Part of a small language model's weights: untied embeddings.
MLP neurons of a small language model. Each row is named by its layer, matrix (gate and up: input weights) and neuron, and shows model dimensions 0-95. Each number is 500 + 40 x the weight over its row's rms, rounded and kept within 0 to 999. Numbers have three digits each. A neuron's up and down rows have the sign that makes its largest values positive.
After each neuron's rows, "fires in" lists the words (lower case) most often at its 100 highest values on Wikipedia text that the model never trained on. A number after a token or word is its count.

L2.gate393:475513481516472494598541541435446570503491594441414467505498488546458494569580474519371497515468511512488523515510520506549505485534509444445501383481513502495498415505534478490505470495507495507490476481481509531512576457479497491488482581553478462524491411515517545516522479493492539445
L2.up393:495530492508468553526524575440456526498534552448409471486529493531466477565551557526449508529441515531488482513510481533501507546538444522494497425493474503489460436544538504474481526527522483466485487533449522543559509505549454507500501547574449465525488477524486602500513482522505527521
fires in: "germany" 11, "scotland" 10, "egypt" 8, "australia" 7, "belgium" 7, "india" 7

L6.gate182:520444472456566427554464508451524576493515498493518442486482420475470496492529513409495533601474539489521470533457505470457454481499424453527577517496517429526447486508469520469473561519574500496534535450599487464526497470489471532466541533558506474543452447570495477514535484477507509488
L6.up182:607497537462542498494484559454439548503512512492496526507477450486539535412523499460516531590491524497497518507527477556477478461462477485533560440427451444557462490558493552472447563500530415429540535524562535496535424499559510523434556492562486495592510479520462472443547534473523463501
fires in: "made" 29, "0" 10, "chronology" 6, "follows" 6, "conducted" 5

L2.gate371:430458397521601407507470483511518542442521488493526473535538494542599490510520555483435539489457527475498539475512472477472529522477582517489461489519458566474563525516522481429505444498464458425534596477472544462471494463515435479487409515529469471525469478521505544456541532455502446546
L2.up371:503503473460494494463467552414509489511570506489491493579499533496439477516474601501535492502519460562500472472478439484475562446557472573404484487534502541520619515442558472557562461541522491513512451492482498521588491520533485464458434528502464544459488503520507507521508555545434488482
fires in: "well" 33, "total" 12, "less" 8, "dark" 4, "improved" 4

L2.gate565:509540468515411555513542521451543556539441511507549499437492468468503489481548544537491477461474518481537493514578457504521503543541544479483502547493444508594515536499572548482363656429491481507501451568546428453486537521505526510534528465557508517521507454557430479536494556471563479488
L2.up565:452440486493493520481520515552460597509519471535543471523446585526481402532510493518474452427487505534488587541482513477549476524471498533480556534549482492445568506479527507508404483445474547504520512491533415538487534452514512512508543567511498506530436438507516556553447492490483593498
fires in: "local" 25, "city" 18, "largest" 8, "popular" 8, "majority" 7, "former" 7

L5.gate253:482471490484481437519523534490482513514521542553500543477488552484419502517475443465538533472531502497461529518566553545486523475453539534516513565498549522510555570502440467506545470501532478497541546512541497498511536510457517501457530529499510487471551505551535505449544502420374439473
L5.up253:479543526600526490474494521514467535549487539522528506471507499563478551498458415542541518435475500568500516499552515540515501511498481517508524520466520507521579484450514527493549492538513466470569489451572594463477537480537450480447495528544497526540555461533497472444505509493490470469
fires in: "some" 25, "most" 18, "more" 12, "few" 11

L2.gate231:479510456547462540473498572472579464586491499527499531474472565497527485496558529542514448454534463436504539551514486543539458554539452499463485500500539487485431564504529479462583481562463445575553504489460551421536518468569521488467514564502529560536482471487458529517558486445533443589
L2.up231:413517525427523539530470429489446433568516512502472448496530516518459498484562563488488493463546451505535471499578502442494512477488482549462470419486491525540492490495488508423479485406474522514502474504372529416479517432466458566475501478512508499563573490507506518507490519533530495525
fires in: "new" 14, "streaming" 13, "legislative" 7, "leadville" 6, "leg" 5, "legislature" 5

L2.gate348:472551439532528567498530509468529459564435538422452495541462516500472584515497550511537504511514475552448503500418493503502471550479493408527528497503485510503468507516519506663468498557503484479537475488496466485464453498491474529447496462444509540495506493397504502475471448469449488436
L2.up348:468535500524516526529490486489484484488441525468420514581483451498508505563576550489581507514495478466533446506501498466538466457432478509439488536547478464567508555513505450559485493553510437530453470465483507453475475490488524604462484537473523490471472487434497497472456475480439569438
fires in: "member" 17, "win" 11, "president" 10, "coach" 7, "pickups" 5, "winning" 4

L2.gate500:509450511470467517476473502509557488468444557532443546535480515519496553540520520528495406470528490514567525503493574486497502505486495508451528448533485555486563460507433516485486494495495431506532485493427544499469492519531476442442472503561575499547458487499481462489517543509546492507
L2.up500:451428472455457465469479508494512496491453562507478539469441535528484517572542478482466455469556473402569535530497597495502515467451454527471509466530495497470554486523424465502492432426503447541556474480460510454487490563504486453422481512535553539544404485438461423499491531471484501555
fires in: "high" 31, "top" 10, "middle" 9, "upper" 7, "lower" 5

L2.gate258:470523477431605486486564471498495460523508479509503519447537499535498525507505548492510518515480503484514538543503465539629427556489490521491498503552445417436452456504554552545485530500481455493422455468489467497474520507547493550554506540500545492499507380458445445528475513533509486428
L2.up258:546522500500486453466437523542563506520558475581522542427476514565532518446522503517553505502543509481516487532461510453535566436478481521441451548453450439441483529563602545547532491597523527470496509551491457540506479501530568486524470465466557522459590478515505472500505538553422539545
fires in: "york" 31, "royal" 7, "fc" 5, "captured" 5, "design" 5, "almost" 4

L9.gate40:514500517530539468509512479489500484427521550588413480459476497490515535540545516498445493504432511516513518493526543517584506487518465508480552509509450491536413528496403449481481487489491511470515547447463505439564502499484519460508544515495551510590508411451476577494552482403478533491
L9.up40:508523492504469487505513498457538459521470519454524460577552498505486485493535477569501552520511503483599572429525526595462500421448494563531519406626540418498534509466486443533491512525548520444518493480537490498527450523483445545465500499554423504533535507491503495564478491465418539609
fires in: "new" 16, "during" 16, "high" 13, "low" 5

L2.gate335:502520532487559458533539531495504461541543513550512538505474518484526515492486503516560552510502517501482527567526460533448502535559483493454505493465420598463517552522536620489512471550515558522523491484472553494510506534528535445601483457496568503452541494378406524472494519500515506506
L2.up335:450497473464554507526525536470478491516545496545485646525444502448517494520464527469512551540562525520485551575487445479504520510538488515449487530506469490456496539549513580467529387546512576473521530482471504524510477495515522466602467508472595504407529480451530578517467501519453513482
fires in: "album" 12, "each" 12, "christmas" 10, "title" 10, "mosque" 6

L5.gate365:445474500453522469495540451447504504497524560461497463465497533535536522526555505515418513516539521463464473472435566573526489485487481458415455499471505436479518542550552521529542459497506490534496426505531466445461484562427502554460467520549465522487460539485530483451493524452475463515
L5.up365:473503457542524491560527534530487513583510475500488471559502502621491527494471496539468514561496531517458548572452493480466499483486593416496444523444504427460536495543518452519520536507494511516435474496509493366507489537507462609444510426475534458451521515554506471459532524558509484528
fires in: "released" 16, "described" 14, "given" 7, "selected" 6, "placed" 6, "issued" 5